config.toml
n_layer = 9
d_model = 512
norm = "rmsnorm"
norm_place = "pre"
norm_eps = 1e-05
rope_fraction = 1.0
attn_scale = 0.0884
parallel_block = false
init = "uniform"
init_std_o = 0.0
optimizer = "muon_variant"
lr = 0.0139
beta1 = 0.9
decay_fraction = 1.0
seq_len = 512
MLP neurons of a small language model. Each row is named by its layer, matrix (gate and up: input weights; down: output weights) and neuron, and shows model dimensions 304-431. Each number is 200 + 20 x the weight over its row's rms, rounded and kept within 0 to 999. A neuron's up and down rows have the sign that makes its largest values positive.
Before each neuron's rows, "fires after" lists the tokens most often just before its 100 highest values on Wikipedia text that the model never trained on.

fires after: " ", " |", ";", " the"
L3.gate656,182,185,210,178,186,200,222,239,188,156,224,162,204,204,195,247,195,201,178,219,177,167,225,240,162,174,223,191,211,189,183,180,191,167,209,201,222,187,186,145,178,226,224,192,174,213,192,184,229,231,208,206,200,193,186,188,194,210,236,209,196,162,235,180,175,167,177,212,194,200,251,211,227,213,160,193,222,173,216,185,241,213,207,206,206,189,189,168,174,222,201,187,203,225,226,217,191,186,202,240,195,196,167,218,193,239,162,164,169,199,195,224,190,204,208,164,201,203,177,186,204,232,179,205,197,201,228,204
L3.up656,188,193,210,179,149,231,220,260,203,197,204,209,214,186,196,200,198,192,233,189,210,187,204,211,193,205,195,203,193,197,189,214,188,185,183,198,194,191,207,207,224,192,184,176,189,196,170,180,192,135,221,205,202,222,176,203,243,189,215,199,205,200,206,206,161,177,202,170,209,206,188,211,250,212,162,205,164,199,174,190,179,163,225,177,210,180,191,202,188,204,205,215,244,215,226,218,191,176,199,199,220,188,207,205,182,195,183,190,221,183,213,204,215,186,201,228,194,203,231,212,195,179,191,211,233,196,167,165
L3.down656,215,192,191,155,163,188,227,175,221,160,185,225,241,204,228,215,201,160,157,213,221,244,176,203,196,200,211,214,235,157,217,163,185,173,188,172,191,219,184,177,179,239,207,165,204,177,186,195,203,219,199,235,212,186,175,171,212,187,162,200,184,182,210,205,194,206,207,229,210,193,200,193,191,199,192,199,202,223,210,229,183,161,186,234,182,205,195,239,223,204,207,195,215,196,171,200,194,221,183,190,208,217,219,199,187,199,198,203,214,196,211,199,173,175,211,189,211,223,197,200,184,200,213,216,191,209,174,182

fires after: " of", " and", ",", " in", " for"
L3.gate500,208,207,201,193,195,172,185,180,192,174,170,196,228,186,218,203,159,197,219,181,239,184,162,188,195,216,170,187,153,208,169,202,214,163,195,186,221,193,136,163,180,192,213,221,217,188,172,207,239,224,193,181,205,210,232,187,200,179,216,197,181,160,208,160,221,211,196,220,187,237,186,196,170,204,183,206,244,186,177,188,206,193,162,210,162,214,218,227,180,191,201,249,208,186,213,161,207,221,192,183,193,219,224,212,211,211,222,200,213,168,195,188,201,209,172,238,185,220,188,217,227,201,216,196,199,171,214,178
L3.up500,189,207,189,223,202,197,213,207,214,208,213,206,226,196,214,227,222,190,197,181,174,166,195,144,188,217,230,209,188,186,179,179,201,179,186,198,191,172,185,198,219,147,211,214,212,202,197,227,231,216,163,165,204,185,179,206,194,196,193,229,225,204,177,188,228,201,183,209,210,198,170,190,181,183,213,180,200,161,227,176,196,200,194,198,199,190,176,180,172,170,204,196,214,192,202,196,177,214,171,210,170,203,228,192,221,209,187,164,201,234,223,183,214,219,201,195,224,190,207,194,201,182,182,211,195,214,206,206
L3.down500,192,207,198,214,206,179,205,200,210,216,184,204,199,183,166,201,187,201,172,232,214,162,218,243,184,184,221,228,197,217,222,177,181,237,229,183,205,200,208,180,192,194,199,181,185,190,185,172,219,209,178,189,195,245,230,191,205,194,205,216,193,191,187,204,205,220,210,202,184,210,191,202,196,213,203,250,182,153,213,175,217,223,188,183,174,191,184,232,238,198,240,180,202,178,178,206,183,245,184,205,209,198,225,171,172,219,189,174,190,192,186,243,195,219,176,196,189,193,173,223,191,207,205,193,198,195,210,195

fires after: " |", ".", "6", "2", "5"
L6.gate1275,203,197,195,168,199,209,207,196,192,202,189,179,213,193,207,179,173,209,217,183,164,151,231,208,167,200,179,190,227,208,204,239,190,204,199,185,178,218,204,218,174,211,182,208,208,176,187,217,156,208,193,183,192,183,183,181,179,214,218,216,145,175,207,226,175,181,210,218,189,184,171,192,153,194,198,219,212,201,213,213,166,227,202,228,234,205,199,199,165,197,210,184,181,205,178,208,194,229,225,205,182,219,176,224,200,221,179,201,182,201,210,178,185,192,225,215,201,232,208,245,180,196,178,198,210,224,209,202
L6.up1275,218,192,199,178,213,220,205,221,188,216,170,197,188,188,233,175,218,181,202,206,200,207,223,232,216,195,208,172,195,200,222,188,236,220,199,239,209,186,173,181,161,204,202,182,213,199,206,219,188,178,202,196,178,196,196,197,213,192,219,209,232,193,203,223,208,209,201,210,153,220,225,169,200,184,250,178,195,171,229,169,169,184,211,234,212,210,226,191,174,200,200,201,187,226,200,171,191,180,193,213,168,191,206,210,198,222,201,180,158,252,190,199,207,172,176,208,209,227,220,217,208,230,218,219,150,216,243,186
L6.down1275,216,215,206,206,211,184,182,226,223,220,197,194,210,231,211,188,194,160,204,182,232,230,201,208,192,182,186,171,231,178,217,224,184,190,183,222,228,179,254,195,190,165,201,193,200,177,185,229,222,208,176,194,189,239,186,184,191,227,240,235,217,224,238,197,186,211,225,196,220,200,198,187,173,198,199,191,202,170,212,203,214,183,214,220,231,168,210,187,207,195,193,178,190,226,188,195,200,195,195,200,201,196,204,214,203,189,200,250,185,207,194,195,174,212,212,184,192,215,196,187,184,190,225,207,213,219,210,181

fires after: "2", "-", ".", " de", " Inform"
L6.gate1199,178,179,233,213,213,195,206,195,197,206,211,217,165,166,209,195,230,155,200,174,154,239,195,200,205,208,213,193,219,180,188,200,220,216,251,216,228,193,165,195,208,186,181,177,217,205,172,180,212,175,193,165,179,199,188,259,226,217,219,230,195,162,197,216,162,178,199,208,194,194,177,201,188,193,171,177,172,177,223,193,205,226,237,191,174,199,210,210,217,205,239,188,190,186,201,181,187,210,189,200,183,198,201,164,210,207,163,162,214,200,185,190,180,225,208,182,204,241,215,180,180,214,167,181,215,214,175,196
L6.up1199,189,185,209,197,169,208,197,192,227,204,221,179,207,179,214,162,237,224,222,173,194,231,231,189,179,208,192,202,183,154,230,205,183,153,219,214,221,210,219,209,195,216,199,230,155,186,208,200,198,246,217,211,205,196,199,188,239,208,198,160,215,209,213,210,197,230,201,185,198,159,177,220,194,163,225,201,193,196,215,189,189,188,204,191,191,189,193,212,219,217,168,198,179,199,187,195,166,178,213,218,159,193,182,192,173,182,225,195,194,212,212,234,186,212,203,209,237,219,194,203,216,220,191,244,192,201,211,224
L6.down1199,216,216,185,161,192,179,188,181,189,202,184,192,245,235,200,211,221,216,199,184,224,228,222,219,199,169,192,182,173,194,251,175,184,195,189,223,204,163,205,173,199,240,244,208,203,227,218,213,199,174,190,208,211,191,194,190,220,181,212,218,177,202,193,227,208,190,180,215,200,208,178,217,203,206,214,201,172,201,195,209,226,190,196,198,191,201,177,182,200,205,157,191,190,213,182,221,152,214,211,224,172,174,206,201,189,209,189,220,195,216,192,233,206,187,221,178,232,199,195,218,186,189,195,168,185,166,237,189

fires after: ",", " as", " and", "9", ".\n"
L3.gate1057,195,205,196,206,200,216,177,194,197,188,206,179,200,209,208,190,175,161,193,192,208,185,201,179,172,202,204,204,226,182,187,192,193,193,221,202,198,180,178,230,197,241,220,157,171,214,193,193,234,198,190,175,193,197,192,210,175,214,185,194,209,175,192,229,185,214,205,194,195,218,211,177,197,200,195,187,195,145,229,196,200,178,188,187,236,189,187,196,188,163,183,210,180,180,209,185,247,211,227,201,169,180,179,203,171,231,186,179,224,217,199,198,222,210,204,219,242,185,191,205,190,231,205,230,168,231,197,227
L3.up1057,168,241,212,206,191,212,197,186,179,188,224,171,200,221,196,196,212,185,207,211,189,232,195,233,199,230,224,203,202,178,179,164,214,172,210,211,193,185,199,176,168,219,187,208,247,208,197,209,148,228,176,199,179,212,213,232,216,170,230,182,231,220,182,206,192,186,215,226,210,178,197,166,191,198,214,180,200,164,213,219,180,235,184,165,156,181,216,224,201,193,172,200,224,167,192,227,190,208,194,214,217,210,183,227,185,227,170,185,214,239,212,224,197,166,191,219,205,196,200,197,175,184,194,200,208,203,230,221
L3.down1057,181,175,193,236,219,186,213,214,206,195,180,198,199,205,210,213,182,208,189,175,220,184,208,204,210,223,200,163,188,210,209,207,182,191,196,229,186,193,207,212,181,203,195,185,191,186,205,187,225,176,199,219,186,200,205,176,204,205,238,184,194,204,194,205,159,196,160,192,199,210,184,201,192,217,191,205,199,220,219,169,202,153,212,193,165,228,183,192,229,183,222,152,173,218,219,201,197,187,191,231,186,167,206,209,194,182,194,185,211,201,198,180,230,197,182,200,201,201,154,214,179,207,201,205,186,216,189,181

fires after: ",", " and", "),", ")", "\","
L3.gate347,192,201,212,194,198,199,217,194,203,175,178,199,228,135,257,198,183,213,191,190,189,200,178,219,199,237,198,208,192,226,179,219,222,220,182,208,201,177,196,211,187,176,182,172,208,196,215,213,204,177,213,216,234,215,223,192,181,195,188,155,183,195,201,213,205,228,182,203,194,220,216,188,216,174,224,167,191,214,191,196,238,210,182,197,209,194,196,197,177,184,219,178,197,220,216,179,186,180,213,205,218,218,197,207,212,181,188,175,179,162,199,170,204,165,193,256,230,207,191,197,192,184,186,188,183,185,201,189
L3.up347,197,209,190,222,210,207,219,193,222,203,212,212,179,176,255,169,201,200,206,204,178,147,199,207,174,203,213,196,214,187,179,173,248,195,201,186,195,158,224,206,170,215,200,188,209,187,200,212,215,188,191,219,184,182,205,193,230,202,173,162,163,212,236,180,210,217,208,207,195,199,225,184,192,197,198,218,206,187,209,217,209,169,204,173,201,199,221,259,216,190,213,203,153,157,207,204,182,202,224,234,168,205,182,169,208,208,213,191,196,213,205,178,194,156,163,213,188,196,201,210,188,186,212,199,233,243,204,182
L3.down347,181,207,208,210,221,243,181,196,179,226,206,214,222,191,229,197,213,193,172,188,198,211,216,167,190,177,194,211,187,199,161,210,188,215,181,213,198,160,158,204,210,191,216,143,189,202,232,207,198,174,168,164,189,197,215,184,195,195,189,195,193,144,201,234,212,186,214,209,171,182,210,182,183,232,194,228,198,192,235,188,170,198,212,204,195,188,187,195,224,196,166,183,222,226,203,244,217,193,202,192,197,219,189,227,201,165,218,206,206,201,204,181,212,171,185,214,247,229,189,166,210,179,209,196,196,191,205,187

fires after: " ", " |", "-", ","
L6.gate72,201,194,234,187,182,181,200,243,175,166,192,208,189,214,192,188,201,234,192,203,226,176,197,214,227,182,204,223,217,173,208,180,182,208,199,183,201,193,224,189,183,229,182,242,213,181,195,236,207,206,183,218,200,176,181,176,214,162,195,214,189,229,218,208,195,235,186,206,192,214,201,212,234,189,201,176,198,194,218,218,219,206,206,226,209,175,197,201,217,215,215,196,189,187,212,191,185,200,194,218,196,169,220,246,194,213,192,223,195,168,219,174,184,208,174,135,190,210,199,205,199,184,206,201,215,229,174,204
L6.up72,211,188,226,189,219,190,163,215,194,214,196,201,183,206,164,197,214,206,175,186,187,243,212,209,197,193,186,224,225,213,182,205,179,196,229,233,181,191,193,196,217,212,185,185,200,191,202,184,174,179,185,135,236,221,192,192,206,204,183,149,162,179,207,189,183,173,244,191,181,195,216,210,184,203,203,226,164,243,209,206,174,194,204,175,203,215,205,207,200,193,205,165,156,169,204,192,177,160,225,198,227,205,202,203,231,206,227,219,196,201,162,205,210,178,188,213,194,178,209,212,223,185,220,192,202,191,197,226
L6.down72,201,185,214,224,198,217,211,208,182,194,190,196,188,212,195,187,167,212,204,211,219,192,174,191,214,167,235,180,230,193,173,217,199,194,197,215,195,226,206,212,205,208,220,230,224,185,192,183,211,255,206,256,174,187,226,221,215,202,187,236,205,207,221,211,191,189,188,191,230,242,224,205,216,247,200,220,206,213,230,241,206,200,194,197,215,178,172,208,206,191,181,202,191,225,213,188,244,212,184,166,223,201,194,178,198,169,182,207,198,181,208,205,223,242,200,186,244,205,193,203,215,204,241,181,190,167,219,212

fires after: ".", " ", " |", " R", " L", " N"
L3.gate518,198,184,190,216,190,223,176,169,215,151,188,198,185,156,200,206,211,195,210,183,186,211,202,208,186,206,195,198,217,211,240,199,189,220,212,220,248,173,195,220,211,198,145,212,188,188,203,184,196,180,192,191,237,169,178,190,233,210,199,200,200,198,202,169,181,215,196,198,232,227,197,200,167,216,208,191,221,198,181,184,209,190,174,217,220,203,168,201,172,190,198,148,197,209,220,185,140,167,212,222,185,177,225,183,193,209,192,187,185,181,198,213,216,220,164,233,209,208,200,190,212,157,201,203,228,187,183,186
L3.up518,197,171,202,204,148,199,198,187,189,236,190,188,207,180,182,195,218,220,174,213,210,192,176,207,201,181,176,195,220,168,229,201,207,172,189,214,214,186,193,207,227,204,185,174,210,218,252,220,203,201,175,172,164,212,235,235,219,176,193,244,196,206,213,181,183,165,179,228,246,254,214,232,212,208,215,228,202,206,175,193,216,203,199,216,244,207,185,188,164,200,210,186,217,196,221,204,175,214,227,198,198,206,196,191,237,180,233,218,179,236,208,184,201,198,198,205,180,205,191,213,240,184,203,208,201,213,167,203
L3.down518,204,204,190,181,206,202,187,201,206,204,233,194,170,230,217,227,194,181,211,146,196,170,179,201,193,173,222,231,230,189,179,189,220,216,199,203,162,196,207,211,175,214,206,195,186,208,203,216,212,208,197,201,184,190,198,204,194,164,237,214,201,227,224,220,180,182,231,196,183,180,195,170,200,173,207,182,211,220,193,205,171,200,177,172,229,217,215,183,227,198,160,193,181,214,192,216,236,245,214,232,223,208,168,202,214,189,170,191,177,210,160,184,213,213,181,194,199,182,199,237,215,180,201,219,187,173,210,203